{
  "num_key_value_heads": 3,
  "intermediate_size": 896,
  "qk_norm": false,
  "attn_scale": 0.125,
  "init_std_up": 0.0206,
  "optimizer": "muon_variant",
  "beta1": 0.93,
  "schedule": "wsd",
  "decay_shape": "linear",
  "batch_tokens": 16384,
  "train_tokens": 179300000
}
MLP neurons of a small language model. Each row is named by its layer, matrix (up: input weights; down: output weights) and neuron, and shows model dimensions 64-191. Each number is 128 + 32 x the weight over its row's rms, rounded and kept within 0 to 255.
A block is one neuron, or neurons of one layer that tend to fire together. After each block is what it responds to, as a language model described it from the Wikipedia text at the highest values.

L6.up123 [155 110  64 136 154 126  86 204 102 117  70 107 131 113 132 173 125 141 141 103  89 175 124 179  86 105 107 128  48 113 111 100 129 129 108 123 134 138  96  94 183 114 158 186 183 172 145 206 108 145 150 131 115  88 186 104 162 135 104 104 196  94 154 146  98  73 192 152 114 124  99 123 139 104  81 166 153 145 102  49 106 141 133 144 184 107 136 182 130 129 127 116 112 122 134 120 111  93 118 123 116  96 119 151 155 151  97 170  97 116 142 157 164  90 137 102 160 112 173  76 105 170 114 117 149 126  82  81]
L6.down123 [ 88  77 143 147  96 135 146 192 157 150 184 127 139 142 171 147 155  96 185 126 157 143  36 142 136 118 144 100 154 119 165 129 114  99 105 152 108 115 105 168 154 139  72 176  56 149 149  97 136 123  63 120  83  87 139 106 123 137 141 155 149 144 150 121 144 117 112 104 150 159 123 161 110 140  73  76  95  93 118 123  58 119  97 132 119 123  88  92  95 103 220 167  71 137 127 117 158 102 109 112 151 171 107 115 146 182 171 144  96 142 111 182 136 108 193 130 122 173  66 171 115 116 139 122 122 106 108 115]
L6.up519 [ 84 110 105 174 114 150 142 111 108 137 148  97 110 158 138  54 149 139  98  84 141 182 178 193 102 137 133 115  91 103  81 155 118 142 118 190 171 106  61 128 188 137 170 124 147 153 192 175 167 127  70 138  84 116 124 124 108 129 109 121 219 142 123  90 146 124 111 133 136 106 146 108 145 104 189 110 173 117  97 162 134 147 132 147 132  73 130 162 108 148 115 107 164 111 107 158 118 133  95  98 115 125 113  93 113 201 108 125  94 150 110 212 167 160 131 152 137  98 173 150 100 176 140 125  97  93  63  98]
L6.down519 [117 130 164 160 139 107 108 127 162 127 140 100  90 171 141 175 175 174 139 160 150  88 172 139 125 154 206 127 185 172 188 121  95 101 152 134 122 123 117 147 128 108 137 157 137 140 144 148 121 127  73 107  95  95  75 107 111 136  97 121  71 119 123 142 101 102  98 106 190 110 101 198  91 117 115  81 127 119 200 162 112 197 139 132 121 161  87 146 144  90 147 150 101 111 153 129 157  93 204 156  99 101  69 166 180 129 139 125 123 129 127 116 173  84 135  85 113 114 131  94 145 151 147 122  64 163  85 179]
L6.up783 [135  77 164 108 137 105 179 126 109  92 142  96 177 150 100 106 132  74  99 156 132 126 154 138  89 171 144 144 114 114 100 112 114 145 125  96 137 132 147  97 163 126 143 181 118 150 171 129 144  75 164 108 154 103 125 145 155  82  92 151  93 122 115 182 118 151 188 145 101 100 188  98 142  85 101 148 116 146 140 150 127 139 203 115  92 111  55 127 104 121 155 136 140 100 105 147 119 136 114  95  90 128 190 107  49 218 145  83  98  91 124 143 168 143 127 104 124 156 143 120 111  95 140  46  64 137 149 149]
L6.down783 [ 73 102 124 159 198 116 168 156 198 131 142 105 124  92 139 150 123 140 103 148 160 209 125 149 116  98 147 129 153  72 124  44 113 130  81 213 134  85 118 119 116  83 120  88 118 137 123  88 155 100  95 123  90 185 105 162 134  99  98 101 127 161 144  96 120 147  93  52 120 154 121 110 142 145 127 116 150 146 120  99 107 127 100 119  77 108 136 165  73 114 156  78 154 114 130 158 100 182 101 166 116  90 123 174 196 124  62 171 157 129 121 109  90 158 164 137 110 129 128 104 158 128  91 153 143 155 138 123]
L6.up890 [166 112 114  61 134  80 144  84 178  94  73 124 110 106 132 142 141  58 140 119 157 117 156 123 107 123 165 142 175  77 158  72 196 171  95 115 121 147  82  96 135 107 135 164 175 109 127 163 132 177 117 127 127 123 145 120 111 145 173 194 162 139 142 113 109  87 156 124 146  92 147 156 188 148  80 215 124 185 146 122  72 107 134 117 128 136 202 134 139  55 113 155 139  97 141 189  91 138 148 146  54 102 159 151 142  94 122 114 100 183 176 121 127 163  92  79 147 134 132 140 129  83 130  79 101 147 134 126]
L6.down890 [181 152 176 146 121 143 150 122  97 124 143 157   0 174  72 119 159 183 155  86 137 146 154  77 116 217 143 155  92 135 108 171 166 133 172 151 115  97 143 137 130 154  63 100 121 172  95 121 113 126 140  70 120 139 178 131  89 127 151 162 167  98  95 142 129 128 138 154 187 117 136 141  74  60 107  88 119 139  68 119 165 112 117 129 110 144  89 129 157 103 178  68 139 156  91  74 133 124 102 164 155 147 160 127 124 102 113 165 162  93 137 172  80 109 132 125 148 150  98 136 125 128 100  45 120  85 192 144]
Description: The word "the" right after a preposition, strongest in sentence-opening time phrases like "At the time", "During the end", "At the beginning", "in the town".

L8.up191 [145 118 131 176 132  71 174 123 146 120 154 172 137 231  70 108 119  94  98 118  98 228 158  94 128 145 158  59 101 126 167 125 169  95 139 105 115 143 106 126 112 123 158  79 130 164 142  94 114 140 116 122 111 166  89  92 156 131 148 159 175  98 110 118 150 115 144 135 117  93  73 127 108 179  63 101 131 157  83 127 174 104 159  98 161  83 123 180 158 156 148 100 103 122  92 158 103 157  94 140 111 121 150 121 135 185 171 140 154 102 148 162  49 105 111  89 142 127 141 167  95 161 176  95 107 127 159 155]
L8.down191 [149 140 176 187 108  94 113 135 150 109 135 121 119 124 126 172 203 142 186 159  90 162 133 138 225 128  86 161 100 121 103 127 113 133 127 145 119  91 133  75 108 117  77  91 122 115 102  98 141  60  76  88 134  83  83 108  85  92 124 133 156 160  99  89  63 178 133 148 149 128 162 191  82 118 132 136 136 165 118 139  89 111 126 122 136 137 129 134 118 132 125 110 170 139 138 137 129 102 134  97  88 159 124 142 116 179  78 132 129 103 109 105  95 133 140 114 100 137 153 188 149 115 155 104 149 134 197  64]
Description: Adjective-forming word-final pieces such as -ian, -al, -ic (Canadian, Ukrainian, lateral, principal), and "The/the" starting a new sentence or noun phrase.

L9.up188 [119 154  75 178 152  71 118 120 136 127 165 142 178  87 148 111 162 134 118 128 135 100 117 134 141 102 118 111 105 134 131 164  86 161 152 107 147  80  98 117 161 125  70 143 152 124 118  95  92 105 171 151 169 119 136 144  44 153 141 119 112 146 114 153 130 152  88 151  95  74 125 160 103 135 169 164 176 201 181 111 203 111 126 135  47 172 141 158  97 160 176  90 119 132  91  49 100 111 120 158 185 128 131  90  74 126 176 168 140 156 134 165  88  93  91 105 129 132 105 145 134 120 150 125 100 145 146 101]
L9.down188 [180 134 174 149 140 183 141 103 175 151  85 104  69 107 170 153 156  54 119 136 129 173 109 122 130 191  98 148  88  57 133 105 243 110 135 108 148 106 140 137 188 105 156 128 112 102  91  99 141 153 140  90  95 164 160  88 165 168  95  41  78  98 165 146  91 103 141 148 123 121 134 174 150 138 160 122 175  86  68  87 161 157 146 104 212 125 110 151 173 106 111 143  45  83 132 154 141 101 142  70  68 133 160 125 117 100 125 103 115  89  93 162 142 110 157  96 141 110 119 170 118 110  78 181  87 113 112 111]
L9.up208 [205  85 133 170 145  73 171 138 120 139 177 134 113 143 173  92 124 105  93 119 108 123 174 142 129 140 118 104 162 122 124 209 140 183 158  93 105  95 106 111 138  93 210  78 110 144 147 120  92 121 125 124 127 101 129 106  70 103 131 106  94  94 102 105 116 114 140 162 181  85 155  72  79  83 123  97 152 174 126 146 142 130 128  69 180 151 170 139 206 139 144 111 102 106  86  79 154 134 109 147  46 148 148 110  79 127 159 168 157 120 141 153  87 135 120 136 101  99 123 172 110 126 130 135  99 191 185  89]
L9.down208 [190 146  96 104 127 166 111 166 167 148 126 158 156 204 140 145 167 122 180 175 101 132 144  82 144 188 115  91  79 125 159  64 139 117 115 122 122 157  87 194 137 123 133 113 122 138 138 131 184  60  94 125 155 138  90 147  98 150  80 105 101 166  86 180 134 122 171 124 121 110 107 141 109  63 106 173 171  84 102 147 135 169 142 125 112  87 138 132 160 182 139 118 142 141 127 140 100  80 107 150 120 154 156 178 127  84 183 166 165 124 167 102 152 131 165 123 104  61  88 122 140 123 203 129 146  81 160 160]
L9.up360 [107 122 141 146 155 146 127  80 100 168 136 125  99  81 144 127 181 134 136 136 152 134 138 116  99 122  79  94 169  95 145 180 156 108 122 153 180  94  71 154 136 109 136 126 107 128 139 116 101  75 130  55  94 142 147 131 134 114 150  87  43 121 118  85 101 163 180  83 140  82 210 137 103 108 120 129 139 140 146 111 116 153 128 169 136 183 146 223 174 151 138 136 110 177 100  63 114 203 137 184  99 147  78 172 109 164 104 185 155 118 188 107  71 135  94 194 115 128 167 117 135 143 114 122  82 116  80  96]
L9.down360 [199 104 141 163 116 148 134 187 107  88 133 106 126 147 175 150  84  55 124 144 119 120 155 123 105 121 152 133 105 109 154  83 114  65 129 132  93  97 133 198 104 184 136 131 144  98 136 157 162 165 162 174 159 132 102  99 113 106 115 138 118 139 116 181 163 109 131 161 141 100  65  92 147 129 159 116 128 161 159 114 114 118  97 134 113  55 177 118 146  65 166 115  96 102 143 117 141  89 146 113 155 167 122 121 132 138 110  39 119 128 190 107 149 132 149 151 146 130 105 150 175 101 115 129 127  46 152 113]
L9.up711 [188 132 155 139 107  98 117 128 137 151 155 138 116 185 123 127 117 149 125 116 143 106 158 171  89  95 108 169 176  81 136 108 182  92 184 145 144  99 102  61  72 114 127 148 116  95 106 140 149 140 143 113 139  82  70 132 111  88 180 120 145 163 121  88 134 136  69 183 107 132 110 115 159 172 162 209 142 149 132  83 142 164 151 131 134 127 127 138 137  96  94  92 123 111  72 123 150 165  89 111 141 106 101 150 121 129  82 131 123 139  94  94 186 102 157 129 124  88 215 116 199 145 129  84 169 176  88 197]
L9.down711 [100 120 143  66 141 197  99 116 119 113 166 109 123 133 136 126 170 107 139 136 118 188 151 118 126 118  92 135 172 166 147 138 113 152 115  50 127 113 119 156 173 108 131 188  55 121  97  99 128 136  65  61 119  91 119 113 139  95  96  97 126 180 122  58 114 111 110 116 130 120 113 125  78 146  79 142 114 113 111 130 133 123 147  76 101 135 112 126 154 115 158  90 193 129 115 182 131 171 129 113  90 118  98 129 122 115 124 159 124 136 157 170 122  88 173 164 140 121 141 123 101 180  81 128  93 170 152 125]
Description: Function words joining noun phrases mid-sentence (the, and, of, as in "spine, ribs, sternum and", "Across the"), plus word-piece endings like sm-all and list dashes.

L8.up238 [179 157 118 142 133  89 133 135 123 128 141 110 142  55  63  88 152 137 117 123 101 131 166 147 143  96  72  63 135 116 145 117 106  74 156 133 115 163  51 113 136 157 149 146 168  51 145 172 108 139 137  74 134 167 125 105 141  78 120 106 140 137 122 146 145  76  90 138  89 171  83  75 113 133  90 127 151 141 131  94 177  83 110 121 145  76 142 164 142 138 145  91 113 162 118 148 164 148 164 168 137 106 127 189 122 148 102  92 103 122 111  88 156 178 125 154  74 153  87 173 164 172 134 138 148  99 121  67]
L8.down238 [165  92 141 142 109 164 123  79 139 106  97 127 177 116  97  54 184 101 122  75  66 119 110 135  81 153 136 109  82  86 162 152 198 127 101 109 181 114 106  96 164 105  87 192 151 141 147 165  86 127 120 136 132 159  59 150 127 153 110  94 170 142  51 103 146 118 127  88 136 108 119 172 123 143 158 126 117 153 105 152 169 133 128 122  79 182 111 123 161  83 182 100  94 138  86 117 154 180 128 117 140 178 173 108 115 131 132  79  92 139  90 161 111  78 154 121 131 148 117 150 116 156 134 151 155  78 208 118]
Description: First fragment of a word split into pieces, mostly a standalone a or pro starting a longer word, e.g. a+ppear, a+irfield, pro+fessional.

L9.up422 [141 187 152 136  93 138 150 110 181  95 144 177 142  96 139  72  80  95 149 122 155 175 143 134  85 151  82 124 139 125 165 134 136 136 133 156 120 198 112 140 117 203 114 164 148 127  63  98 103 136 108 101 162 144 150 166 109 103 139 114 136 102  89 176 164 100 131 121  90 120 148 151 149  97 110  97  85 108 200 124 177 121 135  95 147  79 142 105 156 105 116 141 195 138 103 148 125 146 141 138 154 146 121 101  97 132  81 132 202 129 154 158 126 127 104  89 132  94 167 132 163  93 191  88 122 149 124 134]
L9.down422 [150 153 138 171 192 154 107 103 101  71 101  82  46 180 124 100  97 119 134 122 129 122 174 180  87 126 110 121 114 138 144 133 123 126 160 117 194 120  37  98 128  98 135  94 164 159 104 145 130 167 124 147  74 127  98 106 123 122 162 158  89 103 111 175  79 105 110 132 154 138 200  71  97 144 114 201 168 165  76 158  89  79 181 127 165 174 175 114 180 125 165 115 108 105 107 149 158 143 142 167 145 113 160 142 109  97 113 158 135 198 173 174  95  93 142  94 116 144 135 124  87 115 105 215 130 176 147  75]
L9.up432 [103 100 140 119 145 105 130 155 192 130  71 204  81  82  42 159 149 142 110 108 144 107 110 196 132 142 113 100 124 183  96 140 168 162  86  80 144 154 121 108 182 121 149  97 199 107 122 118 151 129 169 112 194 102 116 146 148 110 111  66  94 129 156 104 114  96  88 149 158  71 129 104 157  83 147 112 132 138 164  95 138 116 162 131 186 168 145 102  79 139 145 190 145 163 120 109 157 154 117 106 149 107 134 123 134 102 141 146 124 157 160 120 143 123 107 133  75 110 180 138 146  82 138 129 139 154 121  54]
L9.down432 [123 103 127  86 126 109  34  88 134 183 144 100 142 147 132 100 183 111 155 113 168 178  81 152 140 116 118 134 122  45 142  78 104 119 170 168 134 109  88 102 138 136 164 102 126 125 123  86 101 105 108 147 149 120 120  75  73 113 153 147 150 193 157 153 136 132 161  70 152 119 154  93 107 148 145 125  79 148 117 169 140 127 166 123 145 126  98 106 189 149 182 161 142 115 147 136 118 173 167 173 178 115 102 132 147 167 189 127 153 185 106 155 122 188 132 122 180 127 106 143  79 151  95 107  55 147 123 130]
L9.up542 [162 134 131 141 131 144 121 106 153 128 160 111 148 109 127 125  80 156 173 138 108 153 150 153  99 124 114  65 108 163 153 164 143 169 113  88 136 112 178 118 174 109 145 131 130 123  90 174 156 115  83 124 128 103 152 142 107 128 165 104  72 104 156 134 103 210 124 177 149 107 102  93 166  93 136 102 159 159 115 104 108 115  83 108 129 145 148 108 138  90 150 135  92 118 102 104 136 141  87 119 141 100 195 140 124 127 106  97 102 184  61 133 139  89 117  76 146  62 135 117 110 173 185 141 122  44  72 116]
L9.down542 [148 109  80 158 156 140 127  53 115  85 140 115  97 146 128 137 163 144 135 107  90 147 187 142 102  93 127 182 114 103 159  91 100 100 142 114 167 141 146 142 104  71 116 123 177  96 158 140 202 182 137  99 196 121 131 116 131 157 123 142 172  87 121 178 111 123  99 111  95 153 124  92 158 117 174 151 157 155 114 117 132 156 199 178  81 113  76 167 206 134  82 182  79  80 159 166  96 172 123 145 189  80 108 163  95 156 103  98 187 140 129 107 130 108 136 125 123 180 171 146 131 146 106 140 121 100  82  99]
L9.up810 [110 130 158 190 117 133 187 127  99 140 118 130 139  96 145 128 131  73 153 119 113 166 113 160 105  98 176  74 149 140 140  96 139 135 129 110 102 179 113 117 148  48 113 124 103  90 155 181 165  84 136 145 132  67 150 153  65 129 107  87 133 182 102 124 124 175 149 112 117 104 148  90 176 121 129 105 140 102 128  79 154 143 119 120 103 133 139 128 120 111  89 128 106 123  73 108 156 161 126 133 184  50 160 151 110 136 137 121 183 158  96 126 147 164 142 130 103  92 166 189 125 158 120  88 152 100  81 155]
L9.down810 [ 83  68 103 119 100 140 125 184 127 122 116 161 112 102 142 163 102 168 166 176 130 107 113 124 139 109 114 150 175 188 143 113 173 171  81  90 121  92 110  63 148  81 112 182 157  59 101 140  99 146 167 117 136 155 158 143 131 118  88 121 143 144 136 145  20 181 204 100 150 101 162 143  98 110  78 118 128 114 119 115 129 125 100 133 136 140 146 157 161  98 177 136 130 106  96 115 103 129  90 108 149  66 112 133 113 110 105 115 117 150 154 119 168 159 130 175 112  84 154 196 132 161  73 135 119  93 176 114]
Description: Short word-initial tokens that double as function words, often beginning a longer split word: a(re), for(med), in(testine), plus true a/for/with after commas.

L6.up213 [157  65 116 128 114  95  77  99 118 105 115 160 139 151 125 146 121 146  90  94 182  97 126  94 131 141  96 174 132 102  95 119 158 173 100  88 107 190 102 114 140 154 133 141 136 152 120 174 161 183  96  96 116 116  93 120 195 108  91  66 131  80 110 164 148 166 138 169 145 147 158  84 126 149 119 200 109 141 123  80  81 138 145 139 155  82  77 152  90 127 111 159 128 131 100 209 133 132 131 128 148 149 133 143 159 180  95  74 158 148 162 102 136 167  79 144 163 171 133 167  84 140 166 106 137 133 109 104]
L6.down213 [103 148 123 149 124 117 125  68 132 159 187 134  83 122 171 113 124 138 103 181 153 159 165 121 127 122 122 130  24  81 125 152 153 109 170 127 182 100 165 147 143 122 117 192 122 157 101 190 116 130  87 187 124 186 139  76  86 171  86 134 112  92 153  81 126 118 150 154 133 127 155 176 133  89 120  95 117 157 109  90 124  70 149 129 149 176 181 164 167  73 137  90 123 122 108 105 136 139 123 110 170 179 135 175 160 127 110 103 114 116 147 117  62  75  89 208 106 132  77 146 160 152 163  82  61 145 122 137]
L6.up604 [122 197 131 152  79 166 124  79 128 143  96 168 158 160 132 171 111 100 184 124 114 115 153  90 100 105  95  98 141 105 149 139 158 176 106 139 147 161 108 154 180 115  68 142 115  81  98 136 132 101 141  57 137 176 117  92 154  95 153 128 139 141 140 182 155 135 129 107 138 170 123 118 182 139 147 185 101 119 139  76 159 159 109 172 193 161 149 110 133 110 149 132  93 172  86  84  75 108 124 161 138  68  71 130 185 148  84 146 157 147 133 125  78 121  70 131 116  99 113 165 110 101 129 124 159  83 133  88]
L6.down604 [164 141  99 130 132 152 159 119 168 120 142 126 125 113 115  73  80 148 120 130 142 116 156 140  88 122 144 172 157 140 109 120  63 136 147  89 151  97 107 171 163 132  62 145 140 138 100 140 106 145 110 117 154 127 114  96 109 108 133  69 168 102 117 150 172 143 162  81 129 150 161 122  98 134  80 149  54 131 133 166 192 160 142  67 147  97 173  76 124 138 129 149 102 147  67 104 181 104  99  79 195 104 151  77 138 121  53 128 155 179 126 107 154 164  94 153 123  56 184 136  94 214 116  82 138 108 108 147]
L6.up803 [105 168 134 145 128 139 182  50  75 153 144 135 117 165  93  87 108 154 122 113 161 105 182 103  98 134 114 132  76 110 132 179 131 185 180  96  90 159  80 121 146 125 151 128 127 100 135 131 140  75  70  99 137  91 154 166  72 104 168 136 132 120  78 142 125 144 127 159  99 149 166 177 154 106 127 127 140 164 155 191 171 113 178 148  77 112 154 106 134 155 125  95  85 149 124 165 169  83 113 127  88  93 131 163 103 211 165  76 158 146 152 101 170 189 122 140 113 130 156 168  54 126 125 142  84 170 101  70]
L6.down803 [120 108  96 130  97  88 118 133 139 109 133 135  92 118 123 147 165  95 155 104 114  92 131 125 150 117 117 105 167 123 127 182 126 136 114 153 132 168 148 120  96 108 144 123 196 150 150 159 145  73 111  84 171 161 104 189 178  84  74 123  68  91 150 126 182 114 116  78 109 141 191 130  29  57 161  82 132  68  94 123 124 137 166 112 190 122 161 149 175 101 117 118 103 165 123 134 193 154 133  81 155 140 111 175 166 137 118  63 111 126 112 109 133 104 162  96  67 129 149  97 144 132 174 122 104  92 177 107]
L6.up834 [163 131 158 173  51  57 144  76 112 197 163 138 114 138 114 164 145 156 105 159 121 141 168 154 151 156 114 123 156  95 129 178 155 105 113 119 135 173 132 164 128 125 138 115 157 131 142 122  98 180 138 134 134 119 100 134 136 113  87 105 132  39  76 174 122 106 210 148 153 101 149 125 136 134 102 137 139 176 121 126 109 113 165 169  98  95 135 159 155  85  96 121 125 159 102 149 100 119  87 124 158  84  45 146 126 147 147  80 112  76 147 128 167 176 158 128 104  76 126 144 115 187 161  61 134 129 109  92]
L6.down834 [123 142 120 129  97  99 116  99 106 111 136 139  74 117 102 134 181  73 171  95 170  62 111 115 155 137 108  73 212 122 120 163 118 168 104 117 205 148 126 117 187  84 134 155 140 141 177 144 155 108  93 156 111 101 128 190 131 101 118 151 114 116  82 121  92 132 102 144 144 161 228 122 117  74 116 121 143 114 102  95  95 170 131 150  80 110 151 146 170  94  79 159 200 137 149 126 182 121  81 146 133 119 153 174  32 107 163 150 129 192  86 105  79 138 121 124 108 144 120 147 158 206 141 141 124 127 181 105]
Description: The article " a" after verbs or prepositions, plus word-initial "a" fragments such as a|ble, a|bandoned, a|rmy.